{
  "num_hidden_layers": 9,
  "hidden_size": 256,
  "num_attention_heads": 4,
  "num_key_value_heads": 4,
  "head_dim": 64,
  "intermediate_size": 1024,
  "vocab_size": 1024,
  "hidden_act": "squared_relu",
  "norm": "layernorm",
  "norm_place": "pre",
  "norm_eps": 1e-06,
  "positions": "rope",
  "rope_theta": 10000.0,
  "rope_fraction": 1.0,
  "qk_norm": true,
  "attn_scale": 0.139,
  "bias": "none",
  "tie_word_embeddings": false,
  "parallel_block": true,
  "extras": ["capped logits"],
  "init": "normal",
  "init_std_qkv": 0.0274,
  "init_std_o": 0.0274,
  "init_std_up": 0.0274,
  "init_std_down": 0.0,
  "optimizer": "muon_variant",
  "learning_rate": 0.0191,
  "lr_mult_down": 2.0,
  "beta1": 0.93,
  "lr_head": 0.00817,
  "warmup_steps": 0,
  "schedule": "cos",
  "final_lr_fraction": 0.1,
  "batch_tokens": 65536,
  "max_seq_len": 512,
  "doc_mask": true,
  "train_tokens": 421700000,
  "max_steps": 6435,
  "dataset": "wikipedia_en"
}
MLP neurons of a small language model. Each row is named by its layer, matrix (up: input weights) and neuron, and shows model dimensions 160-255. Each number is 128 + 24 x the weight over its row's rms, rounded and kept within 0 to 255.
Before each neuron's rows, "fires on" lists the tokens most often at its 100 highest values on Wikipedia text that the model never trained on. A number after a token or word is its count.

fires on: "e" 29, "es" 20, "et" 9, "ing" 8, "amp" 6, "ment" 5
L2.up964 [138 117 112  87 123 145  94 110 131 124  96 113 101  97 100  84 137 158 131 130 163  93 136 131  95 118 139 135 110  83 140 112 157 139 185 128 142 104 153 164 157 102 161  54 135 134 110 113 138 124 135 149 121 171 150 133 138 137 108  83 141  87  78 206 104 127 126 183 154 101 138 118 143  63 138 149 154 140 144 123 110 113 141  87 118 123 141 160  86 172 137 157 123 122  87 144]

fires on: "et" 30, "ad" 28, "os" 9, "ak" 8, " at" 7, "m" 4
L6.up273 [156 109 128 159 125 126 112 134 133 159 108 130 123 155 168  87 140 140 167 101 120 109 139 118 148 175  83 148  86 131 158 115 152  93  73 130 168 144 192 120 139  77 123 107 119 109 131 156 139 151 124 118 149 156 103 121  95 132 112  85 109  95 162 116 144 134 126 142 182 131 132 103 157 126 129 177 161 129 134 110 162 133 164 146 140 104 130 133 117 164  85 168 117 154 103 172]

fires on: "im" 19, " in" 18, " He" 11, "s" 11, " comp" 11, " as" 5
L6.up72 [104 113 141  90 101 150  86  83 158 131 135 185 102 157 121 139 158 155  99 125 141 159 118  78 102 150 121 137 127 132 103 109 113 115  98 125 136 149 130 145 195 152 122 159  96 137  80 129 139 126 137 157  96 125  95 130 141  85 141 126 130 164  93  98 153 145 143 152 121 156 115 134 105  98 125 140 128 122 116 111  92 130 130 114  83 137 145  89 119 119 121 141 112 160 123  96]

fires on: " St" 23, "an" 13, " Can" 13, "." 10, " st" 7
L6.up900 [139 145 151 128 130 105 127 107 157 152 153 121 151 154 124 127 148 129 148 139 121 130 152 143 159 146 105 134 161 120 125  86 134 145 137 136 135 158 121 174 133 146 165  69 113 119 134 142 142 116 134 100 112 146 131 149 122 105 166 174 131 131 143 150  85 133  95 146 184 138 108  95 163 143 180 172 122 142 138 136 150 136 134 108 134 137 121 126 121 118 133 145 104  87 138 132]

fires on: "y" 49, "ue" 19, "i" 8, "est" 7, "om" 5
L2.up862 [143 152 128 170 150 129 119 159 152 124 127 150 123 135 127 160  84 154 126 104 159 150 163 137 129 128 113 157  76 118 156 108 132 133 132 118  88  82 113 138 181  95 107 109 100 128 159 129 123 141 103 124 138 123 191 160 112  69 161 101 129  81 123 180 164 127 109  98 137 128 145 104 112  92  99 140  72  76 109 125 170 146  99 129 125 127 135 122 145 157 144 126  88 112 114 103]

fires on: " at" 40, "on" 10, " was" 8, "ed" 6, "at" 6
L6.up913 [133 155 140 173 151 126 121 140 150 128 100 104 141 145 139  84 154 113  86 125 115  93 130 123 129 136  93 145 145 138 167  91  75 108 174 144 117 174 125 146 157 151 121 120 118 125 126 147 120 185 120 109 116 121 126 149 143 104 158 114 133 133 133 114 177 139 105 126 152 143  81 103 139 156  86 155 118 115 133  89 137  97 121  77 132  93 122  93 140 174 133 157 114 178 104 153]

fires on: "ov" 25, "o" 14, "ate" 13, "ess" 10, "y" 8, "ater" 5
L2.up467 [123 116 144 106 164 115 146 131 104 107 169  96 152 124 132 116 110  82 162 127 113 156 133 127  71 109 121 109 158 136 114 144 134  97 162 161  92 118 117  98 136 144 101 143 142  88 132 170 108 149 130 133  87 151 171 106 130 117 129 165 142 107 165 121  87  96 124 109 118 139  88 129 156 144 101 155 129 102 175 154 113 136  95 157 158 137 105 130 139 132 118 135 110 130 151 109]

fires on: "n" 26, "tern" 23, "l" 6, "lect" 6, "28" 5, "land" 5
L2.up836 [156  85 145 142 130 160 140 142 159 101 112 128 116 143  97 138 101 132 122  90 152 100 122  66 146 157 116  85  87 137 128 161 167 106 112  95 102  95 163 187 153 126 140 153 113 175 152  76 141 144 122 172 104 137 136 162 119 133 129 101  95 140 160 141 155 127 118 150 167 133  92 147 138 115 115 116 114 147 173 146 164 141 130 151 139  80 131 103 105 160 104 144 145 121 128  98]

fires on: "ite" 13, "one" 13, "ore" 13, "urch" 8, "ure" 7
L2.up864 [123  98 136  89 151 141  96 105 176 100 126 153  87 160 111 111  97 130 114  99 127 151 183 155  83  73 138 164 149 134 100 125 137 159 157 169 144 145 147 152  99 132  76 159 133 126 124 128 131 135 141 125 111 132 150 135 148 113 139 140 129 162 133 144 160 122 115 150 120 153  92 110 175 138 142  97 135 113 143 131 117 118 122 131 149 132  78  98 129 136 138 124 123  83 112 105]

fires on: "e" 65, "o" 19, "is" 12, "us" 4
L2.up714 [121 112 109  86 103 100 119 141  94 141 142 130 104 119 168  33  88  81 155 103 125 114 175 165 107 101 116 151 140 160 163 150  96 109 121 150 128 114 136  95 131 140 152 113 134 143 129 138  68 113 122 159 144 127 144 157 114 112  92 160 128 112 161 105 103  85 116 135 126 148 141 112 158 145 120 105 112 116 122 112 130 169 102 137 124 156 129 136 114 163 137 143 115 113 116 129]

fires on: "n" 27, "es" 14, "e" 11, "our" 11, "rom" 9
L2.up601 [141 102 152 113 128 113 124 168 126 114 127 108 124 112 137 126 123 145 117 141 150  80 150 153 108 104  99  92 123 176 157 131 135 119 148  92 132  88 154 109 167  96 120 116 125 132 145  73 140 114 136 146 120 178 117 120 117 100 125  88 100 126 158 131 150 116 113 144 133  55 114 104 124 129 132 124 156 120 167 182 158 121 121  96 183  91 128 158 134 135  85 120 131 108  76 138]

fires on: " a" 27, "ome" 12, " more" 9, " w" 9, "e" 8, " of" 6
L6.up264 [151 101 108  97 168  91  98 174 110 169 179 110 172 125 170 164 129 144 159  78 124 107 121 129 161  72 122 145 133 155 125 109 130 120 155 129 139 141 147 136 124 144 146 167 119 116 119  91 156 128 121 166 123 130 147 164 123 154 142 180 144 150 144 188 119 117 136 176 115 141 159 105 123 131 125  79 118 140 138  88 120 140 137 104 138 112  94 191 182  85 111 131 124 137 143 149]

fires on: "f" 18, "it" 10, "p" 8, "at" 8, "est" 6, "or" 5
L6.up926 [108 101 111 136 109 163 113 122 113 127 174 128  96 158 148 131  73  78 110 131 146 103 148 126 118 115 142 143 125 181 112 163 119 125 105  90 145 106 144 123 112 168 121 158 115 123 118 103 118 176 124 151 156 148 127 155 148 127 161  85 136 106 129 150 125  93 121 197 135  64 130 144 185 103 112 147 139 120  97 106 161 102 117 150 126 115 116  99 111 140  75 144 102 156 149 122]

fires on: "ther" 13, "ess" 10, "on" 10, "ult" 9, "cl" 7, "ud" 6
L2.up98 [117 134  92  98  61 105  93 145 124 119 127 102 124 154 132 150 141 162 113 123 125 107 162 110 128 139 112 174 145 162 120 111 117 139 158 139 103 159 141 118 143 163 149 158 121 106 104 176  92 135 133 150 119 160 134 112 119 178 126 157 155 142 116 108 155 173 112 147 135 111  83 106 133 189 124 101 137 133 160  82 120 149 108 138 158 139 132 146 125 105 101 153 103 151 127 132]

fires on: "d" 19, " of" 13, " a" 13, "k" 10
L6.up145 [140 136 175 129 116 126 130 150 124 104 106 117 136 177 108 136 120 114 121 132 108 106  91 159  61 134 134 117 188 142 130  90  86 141 134 117 134 127 138 110 137  97 162 111 137 110 152 156 113  85 139  72 138 137 125 149 137 139 172 139 108 137 108 146 159 111 138 147  71 109  98 141 137 163 118 132 147 100  94 133 127  99 115 135 109 135 154 153 110 165 109 143 149 119 152 127]

fires on: "4" 53, "5" 23, "6" 10, "40" 4
L2.up249 [156  99 113 127 125 114 145 146  93 130  93 115  91 113  98 119 163 170 117 164 103 129 160 116 130 127 110 117  85 133 104 148 167 133 189 103 139 103  92 154 140 134 121 139 153  67 100 139  90 149 151 124 124 161 154 134 107 152 148 133 161 109 123 117 113 158 149  92  66 191  70 128  98  94  99 121 132 121 122 133  82 129 135 123 129 123  96 109  99 131  95 140  80 113 126 124]

fires on: "et" 20, "er" 18, "ro" 12, "t" 12, "ec" 8, "em" 6
L6.up637 [133 132 142 139 138 125 142 159 137  85  75 176 117 126  88 129 125 118 146 161 141 109 142 117 125 129 107 139 148 136 134 153 102 125 125 134 111 116 164 197 134 104 111 149 111 130  65 121 142 144 152  96 150  95 112 109 166 122 119 138 119 117 107 121 165 160 153 140 101 149 144 161 144 157  89 126 106 118 144 168 138 141 154  77 126 104 126 151 137 103 140 106 135 100 133 110]

fires on: "en" 15, "im" 14, "at" 13, "ad" 12, "ific" 9
L6.up652 [139  72 109 137 140 139 139 137 120 135 149 128  95 107 140  86 120 118 145  99 112 157 129 108 134 135 151 135 120 109 106 153 152 108 107  84 117 117 126 154 144 143 158 115 148 115 172 128 151 121 129 142 140 166 124 135 155 148 153 162 165 119 124 166 135 140 130 130  95 144  92 104 108  83  99 135 146 108 123 128 120 144 152 192 122 113 130  61 158 177  71 125 130 130 106 133]

fires on: "is" 40, "ark" 16, "ward" 12, "a" 11, "on" 10, "at" 7
L2.up272 [150 173  98 145 127 111 136 134  88 135  63 161 140  90 115 170  79 119 131 111 136 111 123 126 140 112 101 148 104 129 164 118 116 118 152  74 131 176 147 157 142 150  74 122 132 144 111 120 127 144 134 148 141  82 120 124 189 108 166  75 105  89 106 187 127 119 115 108 123 159 113  73 136 175 107 116 117 103 148 105 160 124 127 112 106 142 109 130 147 143 148 124 137 104 149 123]

fires on: "ay" 23, "ig" 14, "ic" 14, "os" 11, "ose" 8, "iam" 5
L2.up154 [ 92  64 113 115 139 122 104 117 141 129 102 127 128 123 125  78 127 131 130 127  97 103 172 119 130 137 136 140 105 146 145 106 150 141 135 133 121 122 160 144  83 159 116 103  76  99 119  99 132 130 129 145 118 129 139 154  81 139 112 112 124 159 129 152 181 119 110 114 133 189 138 147 153 162 112 137 145  97  98 148 136  89 153 160 161 141 147 126 118 105 154 133 130 127 121 123]

fires on: "ther" 13, "hip" 11, "it" 10, "ess" 9, "in" 8, "ov" 7
L2.up505 [ 95 117 127  84  75 125 105 148 136 180 178 100 124 162 135 102 150 120 122 127 108 103 143 127 125 117 139 167 145 185 144 132 160 131 138 149 146 130 104 134 115 156 143 146 112  73 126 159  94 132 139 174 136 146 110 128 157 144 122 118 123 140 172 149 100 112 130 148 137 166 127  91 134 118 165 126  84 112 146 121  99  99  91 137 176 138 104 139 119 136  90 110  96 133 103 122]

fires on: "a" 18, "on" 12, "om" 10, "ch" 8, "el" 8, "we" 7
L2.up741 [146 122 149 179 141  97 130 130 153 109 102 106 143 133 109 128 177 124 109 145 162 125 144 168 108 108 160 148 102 130 139 119 117 124 126 153 128 138 123  78 129 140 145 148 168 106 141 155 125 164 135 131 117 119 108 147 149 154 117  90 173 145 112  88 155 135 115 123  77 148 150 173 116 173 134 161  79 122 135 124 142 117 108 129 172 121  90 124 148 160 148 145 141 144 144 148]

fires on: "l" 36, "ab" 10, "n" 8, " W" 6, "f" 5, "v" 5
L6.up47 [114 155 160 154 135 115 114 120 168 126 153 111 146 146 102 142 147 110 131 128 123 113 128 124 125 162 114  81 151  95 111 163 125 108 121 101 134  91 143 157 131 116 105  89 139 141 108  94 132 118 128 129 110 150 137 122 129 174 180 132  97 115 129 174 135 103 119 105 122 154 126 146 156 145 110 123 161 127 137 157 137 159 130 130  85 114 118  78 126  99  74 124  86 144 122 127]

fires on: "id" 51, "ain" 16, "orn" 8, "u" 7, "ose" 7, "os" 6
L2.up96 [128  84 120 142 127 102  83 107 137 166 158 117 109  98 152  85 197 128 144 126 162 112 170 121 176 143 112 120  84 115 117 129 105 144 169 133 146 108 152 153 161 116 132 130  98  73 106  78 124 145 103  85 138  97 133 141 122 158 143 127 115 117 126 130 157 147 127 167 121 136  97 123 146 141  83 138 135 104 109 121 181 141 120 119 145 112 130 155 112 123 111 134 117 132  78 146]

fires on: "o" 16, "s" 15, "ing" 13, "or" 6, "m" 6
L6.up493 [114 198 158 126 148 165 170 118 115 123 150 133 175 116 125 108 165 108 110 128 149 126 149 152 125 122 109 125 170 170 110  66  74 124 132 121 106  97 131 148 138 114 139 128 128 177  95 188 142 115 122 111 165 109 140 109  97 141 154 120 133 124 174 138 115  76 120 136 126 155 135 130 108 122 103 132 147 151 121 158 153 119 126  94 102 165 151 115 122 110 116 158 133 109 153 125]

fires on: "s" 62, " their" 14, " its" 14
L6.up325 [181 110 136 126 103 120 144 127 177 146 142 124  82 121 105 148 115 131 127 131 134 155 102 115 132 180 100 124 114  91 145 147 127 132 141 130  96 160 120 101 139 108 106 145 144 143 128 119 144 138 124 129 103 151 113  88 126 147 139 127 128  79 101 140  94 153 115 120 132 145 127 155 104 143 158 182 104 133 130 114 142 129 107 140  76 126 140 133 104 125  85 149 150 110 159  98]

fires on: "a" 42, "old" 19, "us" 12, "ug" 10, "ac" 6, "ame" 5
L2.up445 [121  91 105 111 120 111 123 137  91 137  79 153  79 136 144  97  92 121 126  72 149 137 127 155  96 127 125  99 128 139 104 119 146  67 144 164 114 144 144  92 167 139 130 156 143 103 107 141 116 122 149 142 104  96 153 144 143 119 140  91 160 124 122  96 122 131 131 148 133 125 117 120 148 180 123 102  96 142 108 114 157 147 142 113 175 116 113 155 142 152 138 155 122 132 119  98]

fires on: "en" 36, "ess" 14, "y" 13, "el" 9, " sec" 8, "em" 6
L2.up954 [152 101 145 112 120 105 126 142 117 145 112 123 129 141 100 119 126 101 123 132 129 123 103 118 104 109 111 174 132 128 104  76 155 150 125 115  84 128 112 144 125  94 118 141 124 120 136 162 103 136 106  88 102 124 143 132  95 147 114 142 172 156 150  96 159 107 149 131 135 129 135 135 102 147 156 150  64 125 127 112 152  83 111 119 194 106 132 169 152 154 148 177  63 154  62  82]

fires on: "e" 31, "ec" 26, "uring" 12, "is" 10, "es" 8, "ev" 6
L2.up193 [158 115 126 112 123  55 141 152  87 160 120 132 159 137 120  98 126 137 139 102 115 152 129  79 158 116  71 127 125 142 161 150  89 157 149 152 113 104 165 180 103 110  99 125 123 122 150 139 118 105 105 155 151 159 134 153 150  98  85 114 108 121 137 106 148 122 108 150 125 155 126 153 138 148 105 143 116 104 138 128 130 151 166  96 151 124 135 151 144 129 142 144  95  99 133 155]

fires on: "ir" 13, "r" 12, "id" 11, "y" 8, "ur" 7, "oc" 6
L6.up540 [117 173 115 127 123 132 128  95 130 120 136 111 152  95 104 122 116 154 146 142  69 135 109 117 108 118 131 158  98 162 100 139 121 140 181 102 105 107  95 113 192 112 138 152 113  81 189 136 144 180 128 135 116 154 123  88 141 138 122 146 108 169 112 127 122 117 124 142  55 139 117 125 141 132 158 129 170 138 102 139 101 163 107 107 112 145 113 141  69 101 128 100 139 132  96 162]

fires on: "use" 28, "ey" 19, "{" 19, "iam" 7, "oll" 7, "ay" 6
L2.up242 [ 95  96 114  99 127  98  99 103 140 147 155 141  87 142 136 138 121 112 120 104 129  71 111  86 160 139 135 142 101 133 130 106 135 117 167 139 128 138 132  93 116 152 120 100 120 120 121  89 127 132  95 158 127 122 165 137  92 158 104 120 128 145 119 131 173 155 115 120 108 143 120 198 144  90 130 166 149  97 103 109 127  70 159 121 173 127  94 124 154 125 141 125 132 125 122 127]

fires on: "ill" 34, "in" 32, "y" 31
L2.up855 [ 65 105 130 100 138 135  94 137 103 115 202 159 119 179 152 102 160 126 138 116 160 128 140 114 137 128  69 129 130 182 163 117 123 142 130 126  98 107 129  96 112  89 152 146 150 163 113 116 112 154 129  85 128  76 191 141 113 142  97  81 126 142 135 166 149 139 127 120 162  83 111 100 124 130 131 131 118 136 165 150 149 108  83 141 132 141 131 138 144 132  97  88 149 113 137 129]

fires on: "s" 55, "1" 12, "ct" 11, "′" 10, "le" 6
L2.up83 [116  78 136 125 163 119 152 102 126 134 139 127 102 135 133 125  96 105 138 136 102 112 129 109 116 117 175 127 134  84  94  90 124 146 121 145  88 133 156 149 123 132 124 152  60 143 126 139 143 139 106 157 166 154 121 142  68 104 111 172  75 128 157 143 161 183  98  98 150 135 126 147 158 138 144 129 133 110  91 159 101 137 118 124 120 169 116 149 124  86 164 138 168 119 133 123]

fires on: "y" 73, "us" 6, "uc" 4
L2.up451 [152  74  96 124 114 105 134 117 100 177 152 136 107 170 129 120 145 120 143 136 176 181 149 145  97 124 121 144  97 121 123 130 139 118 133 133  96 151 168  96 141  99  85 137 126 121 136 114 112 134 109 128  90 144 163 142 102 142 168 126 107 129 112 149 125 130 129 116 147 132 139 113 132 127  85 169 128  98 112 152 150 117 119 110 150 132 110 165 124 136 153 167 105 137 103 152]

fires on: "-" 20, " as" 11, "ing" 10, " a" 8, "al" 6, " in" 5
L6.up112 [141 114 154 123 160 141  84 147 146 150 164 158 126 116 106 129 114 126 137  96 162 148 142 100 155 138 167 103 116 163 106 140 121 110 128 111 115 134 147 128 116 100 137 123  93 107 122 165 126 111 150 134 135 156 122 133 125 129 110 108  88 140 138 107 169 129 108 155 152 133 130 161 136  74 141 145  96 133  90 142 138 138 148 156  76 138  90  97 121  94 143 156 128 125 104 137]

fires on: " " 54, "," 18, " c" 8, " film" 6
L6.up206 [127 103 174 146 113 164 119  72  98 112 146  84 129 106 132 114  83 109 162  94 152 114 103 107  86 143 143 147 108 108 134 130 101 115 140 129 153 175 110  83 140 107 119 124 121 140 121 106 131 139 162 161 116 154 132  91 113 135 149 130 138 118  80 112  95 131 132 171 162  95 123 128 171 181 144 129 128  91 112 165 130 142 122 131 138  83 174 111 145 147  94 142 110  98 121 139]

fires on: "s" 85
L6.up105 [132 189 160 122 132 120 146 127 117 120 132 169 158 138 125 110 116 121 158 141 107 125 125 123 128 112 138 174 109 108  91  95 142 159 112 136 111 104 165 151  89 117 106 148 137 199 138 162 184 136 144 138 139 154  89 105 114  78 172 142 115 128 161 109 116 155 100 127 103 114 109 168  93 164 157 143 129 115 152 140 128 112  99  84 129 142 115 118  80 144 101  89 146 135 148 111]

fires on: "n" 24, "one" 19, "ing" 18, "s" 17, "ne" 11
L2.up701 [161  88 142 108 134 110 129 134 153 115  86 170 118 145 132 120 138 132 117 159 158 160 137 109 128 160 119 124  91 152 138 157 127 119 119 116 120 122 162  86 135  97 110 136 139 153 127  83 124  84 160 146 147 138 173  75  83 122 196  95  98 124 135 147 100  79 198 144 137 135 120 127 132 129 138 115 140 150 158 136 116 136 134 110 133 134 138 144  67 196 122 122 158  99 171 125]

fires on: "m" 17, " st" 13, "t" 11, "s" 7, "ed" 6, "ing" 6
L6.up271 [128 165 126 128  80 107 108  95 150 109 152 149 163 140 153 101 119  84 135 195 104 156 133  96 116 115 111 172 151 105 110 143 137 157  93 134 143  88 147 123 145 145 150 157 158 158 168 170 136 127 105 106 122 155 105  96 123  98 163 160 125 141 163 141 119 132 167 115 152 136 107 139 139 142 137 123 145 132 112  81 112 111 137 131 126 141 177 127 165 119  68 148 143  87  94 140]

fires on: "h" 66, "ou" 6, "en" 5, "o" 5
L2.up631 [118 146  97 151 133 122 117 124 141 152 176 123 154 102 101  87 117 136 110 136 103 116 153 137 106 164  94 103 135  52 150 125 118 134 110 160 100 172 153 135 138 151 141 180 146  78 118 139 132 155 102 116 112 144 121 169  96 134 149 125 154 112 149 149 131  98 121 118 114 128  81  80 155 149 124 127 149  82 135 103 160  94 128 130 118 125 142 131 140 175 122 142 120 146 129  97]

fires on: "y" 23, "ay" 23, "ar" 16, "ind" 12, "ort" 8, "ore" 5
L2.up407 [120  80 140 100 165  94 117 137 106 134 164 128 157 147 144 132 118 135 113 105 138 132 149 128 114 117 124  79 127 156 149  83  99 120 151 118 120 129 119 108  98 101 159  79 162 119 126 109 131 136 100 152  96 140 179 147 147  97 121 102 139 182 155 158 163 122  82 115 140 135  91 126 112 118 103 142 113 153  99 112 153  99 126 106 131 108 124 121 125 124 121 140 131 157 115  77]

fires on: "iv" 21, "ive" 15, "and" 15, "us" 14, "ra" 14, "op" 8
L2.up348 [155 107 181 159 124 104 126 113 114 178 113 159  85 105 106 122 162  73 122 125 107 157 151 126 115 122 112 137  96 135  96 162 147 147 101 120 108 137 133 154 122 118  87 139 144 125 127 104 120 167 143 131 137 143 156 125 132 147 196 135 136 113 194 153 170 136 116 135 102 140 128 107 160 170 119 143  85 126 112 150 174 122 136 152  71 154 108 128 136 162 130 154 125  95 143 174]

fires on: "erv" 19, "ap" 12, "er" 10, "age" 8, "urch" 8, "ite" 6
L2.up685 [150 116 140 120 139 155 113 146 120 104 106 135 150 157 155 155 149 127 125 117 131 134 185  65  77 128 104 169 135 131  98 161 108 201 109 152  85 146 132 119 120 123  64 129 124 112 127 110 114 114 137 165 130 104 139 117 123 185 160 104 127 146 135 160  98 138 139 113 114 141 116  89 143 160 131 103  85 144 144 126 110 153 117 126 136 127 127 100 128 119 112 156 102 121 167 104]

fires on: "re" 12, "ors" 11, "urch" 10, "s" 7, "ore" 5, "ent" 5
L2.up492 [136 118 135 135 117 115  73 105 147  96  91 110 111 175 143 132 139 121 132 118 133 148 157  77 122 114  88 137 105 119 110 125  96 132 124 132  91 156 155 137 101 139  86 152 100 119 135 121 105 149 121 180 122 111 160 116 186 118 165 113 119  92 149 147 109 166 115  85 116 137 106  87 125 138 104 115 165 119 152 146 128 123 117 137 106 183  95 111 187 146 134 174 135 106 148 189]

fires on: " more" 19, " of" 11, "ear" 9, "ess" 6, " bec" 6
L6.up81 [108  73 114 109 151 125  64 111  63 148 131 144 142 144 153 186 137 104  87 139 154 116 179 117 120 121  88 111 166 122 138 135 148 140 127 129 112 120 148 137 155 152 135 110 108 120 119 128 120 127 144 144 157 156 116 126 120 113 137 167 138 135 143 125 140 125 141 151  90 168  98 160 140 137 145 108 131 116 123 109 127 136 142 138 109 142 113 129 135 129 140 156 136 122 149 146]

fires on: "at" 25, "an" 19, "on" 10, "e" 9, "h" 6, "ut" 6
L2.up889 [ 96 144  97 142 116  92 148 171 132 167 114 134 152 141 149 189 159 112 163 122 172 129 121  89 171 130  87 125  98  74 119 135  86 102 135  98  93 149 136 102 124 134  93 148 177 151 133  82 111 152 121 159 120 153 131 151 119 118 130 105  95 112 118 161 115 150  81 150 163 151 146  99 130 162 132 162 138 161 127 101 121 151 122 119 141 101 102  92 174 150 100 161 143 116 129 145]

fires on: "q" 12, "ug" 11, "on" 10, "ran" 8, "el" 8, "ie" 7
L2.up695 [117 105 157 148 133  89 156 113 158  91  81 137 133 203 119  97 138  97 134  84 116 157 115 113 104 175 130 124 129 128 130  96 118 152 128 170 112 162 130  90 131 137 156 157 142 113 119 157 138 177 119 145 136 158 164 104 117 151 129  92 132 129 159 118 178 106 141 112 161 131 134 143 130 121 117 133  95 129 152 136 116 131 150  89 171 176 104 136 135 111 154 160 134 145  91 109]

fires on: "\n" 30, "f" 7, "|---|---|---|---" 6, " Re" 5, "ri" 5, " " 5
L6.up769 [ 77  92 115 145 110 135 134  91 121 124 123  90 122 161 154 115 126  95 110 152 124 127 145 122 102 131 137 111 141 128 123  94 148 164 118 131 150 143 124 147  79 152 132 184 166 152 100 177  89 120 140 105 150 115 124 157  97 164 131  72 171 121 111  91 154 130 118 156 134 152 109 119 157 122  90 125 132 185 103  83 116 110 142  96 138 147 132 132 149 128 129 107 145 112 160 156]

fires on: "n" 33, "et" 21, "ad" 7, "igh" 6
L2.up311 [112 124 152 143 126 139  97 131 121 166 112 114  86 163 103  95 148 149 125 111  97 117 149 160 170 148 127 127 135 100 114 114 162  93  91  85 154  97 168  87 141  88 139 107  95 133 138 143  87 148 107 141 190 152 139 129 164 108 141 137  93 153  78 135 112 173  72 126  72 140 123  76 141 152 108 166 135 155 136 116 133 148 150 124 141 166 114 159 130 120 108 163 122 127 151 144]

fires on: "hip" 16, "her" 11, "im" 10, "em" 9, "ing" 9, "pr" 6
L2.up905 [165 131 134 112 134 138 130 117 140 109 125 124 110 155 111 145 164 162 126 148 108 144 136 147 128 115  87  93 149  98 124 127 135 144 122 204 115 156 118 110 112 139 153 153 131 121 121 126  90 111 109 135 162 113 129  99 100  96 185 121 145 137 151 134 116 106 134 108 117  91 137 148 149 123 170 133 114  90 173 112 102  99 120  74 165 125 127 120  82 107  83 124 119 144 101 113]

fires on: "h" 57, "on" 11, "o" 6, "om" 6, "c" 4
L2.up942 [112 148 104 156 117  92 106  91 162  79 117 152 103 109 102  89 108 111  87 123 136 157 168 150 102 101  73  74 172  64  93 147  80 120 192 165  95 145 117 158 116 129 125 163  98  90 101 122 167 138 119 126 137 120 152 111 148 116  96 124 154 114 125 123  97 109 101  73 133 159  89  89 142 144 124 126 114 126 115 135 160 131 153 156 134 186 105 116 105 150 111 167 125  95 111 116]

fires on: "r" 28, "ur" 13, "an" 13, "s" 5
L6.up771 [139 163 119 153 140 128 153 104 130 122 144  86 142 105 114 119 132 150 166 134 123 159 128 137  91 103 122  91 105 117 157 113 139 113 170 118 154  97 103 133 116 121 158 121  96 114 156 147 180 154  83 117 132  95 132 126 165 131 158 126 121 148 144 142  88 115 106  91  87 179 160 133 119 158 138 122 119 143 116 146 122 125 121 120 128 109 115 172 138 119  75 103 118 112 125 166]

fires on: "ur" 19, "o" 16, "est" 9, "ent" 9, "end" 5, "en" 5
L2.up278 [100 138 105 131  94 101 105 144 158 148 129 119 133 187 119 122 124 134 116 116 104  96 173 175 114 131 129 119 128 155 142 136  86  93 135 113 138 161 158 106 145 146 142 122 108 113  93 135 143 113 139 156 121  94 117 177 119 134 131 176 143 122 160 116 120 139 141 129 157 123 155 135  92 121 117 137 149 119 128 151 107 135 134 147 147 149 115 105 135 151 128 111 130 168 118 156]

fires on: "," 14, "l" 14, "as" 11, " can" 11, "le" 9, "ir" 9
L6.up933 [138 129 129 147 151 125 128 129 105 162 126 120 140 152  82 112  82 136 176 130 123 121 135 122 130 116 166 129 123 162 115 116 125 121 129 112 145 109 135 126 136 114 132 135 147 135 133 155 109 135  98 113 103 146  77  97 121 122 117 118 139 124 142 100 113 110 101 123  95 121 157 156 162  97 167 150 139 135 116 142 127 114 149  84 137 152  77 105 128 100 143  88 119 135 142 149]

fires on: "z" 18, "\n" 18, "at" 9, "x" 8, "l" 7, "f" 4
L6.up67 [ 98  82 148 162 137  88 153 144 102 175 103 142 158 145 133 107 111 109 148 169 154 116 136  97 148 155 149 129 168 138 127 123 143 154  80  97 163  99  95  77 130 164 198 124 180 140 110 127  93  77 141  62 132 118 122 124 157 142 139  88 151 142 126 107 119  72 120 122  97  85 111 146 166  86 145 129 170 142 125  97 116 130 118 100 125 153 127 114 113 109 125  85 108 126 125 140]

fires on: "es" 23, "us" 17, "ic" 15, "ad" 11, "at" 10, "ang" 8
L2.up779 [138  90 127 121 139 124 153 112 107 130 134  95 148  90 167 132  94  81 104 105 166 128 123  95 133 107  99 159 113  89  89 141 152 142 145 146  90 122 131 202 135 136 134 156 150 160 192 137 152 116 134 141 127 153 136 126 126 131 147 116 157 129 148 127  96 125 129 151  66 103 108 117 141 143 121 107 162 141 112 139 135 128 120 149  75 152 153 118 120 150 107 119 166 106 119 139]

fires on: " " 98
L6.up118 [165 102 119 141 120 110 125 127  92 129 128 117 150  65 148 123 120 122 137  89 182 106 171  98  90 151 127 172 131  93 109 139 132 128 139 113 111 128  82 117 144  75 119 135  89 122 126 175 134 166 130 142  90 131 131 109 154 148 132 151 139 111 109 125  97 111 111 168 137  65 155  93 140 151 105 127 118 147 129 120 164 134 107 110 110 135 155  94 132 108 117 108 152  76 130 149]

fires on: "le" 34, "t" 18, "g" 9, " a" 9, "s" 9, "um" 6
L6.up735 [140 117 177 129 160 165 127 153 107 124 120 168 121 103 117 134 135  85 158 121 101 114 134 143 106 114 101  94 151 144 126  99  90 132 147 146 152 116 138 132  87 163 136 125 135 160 156 153 103 157 162 178 137 117 164  80 160 119 176 153  99 114 120 131 111 128 104 156 148  95 103 180 113 160 155 124 139 133 143 132 147 105  90 102 130 126 140 114  92 100 189 133 112 155 165 117]

fires on: " in" 61, " of" 17, "f" 12, "est" 4
L6.up832 [116  93 119 152 152 110 143 138  97 134 134 130  86 152 163 144 135  97 167 149 147 115 150 123  87 112 174 172 136 142 124  90 156 164 122 124 131 123 153 108 111 143 136 102  80 136 122 120 153 133 142 108 143 124 113 116 147 158 153 114 138  78 146 128 146 107 119 191 115  90 101 162 116 156 157 107 153 112 104 121 117 126 120 142 105  83 114 154 108 168 161 108 131 141 124 128]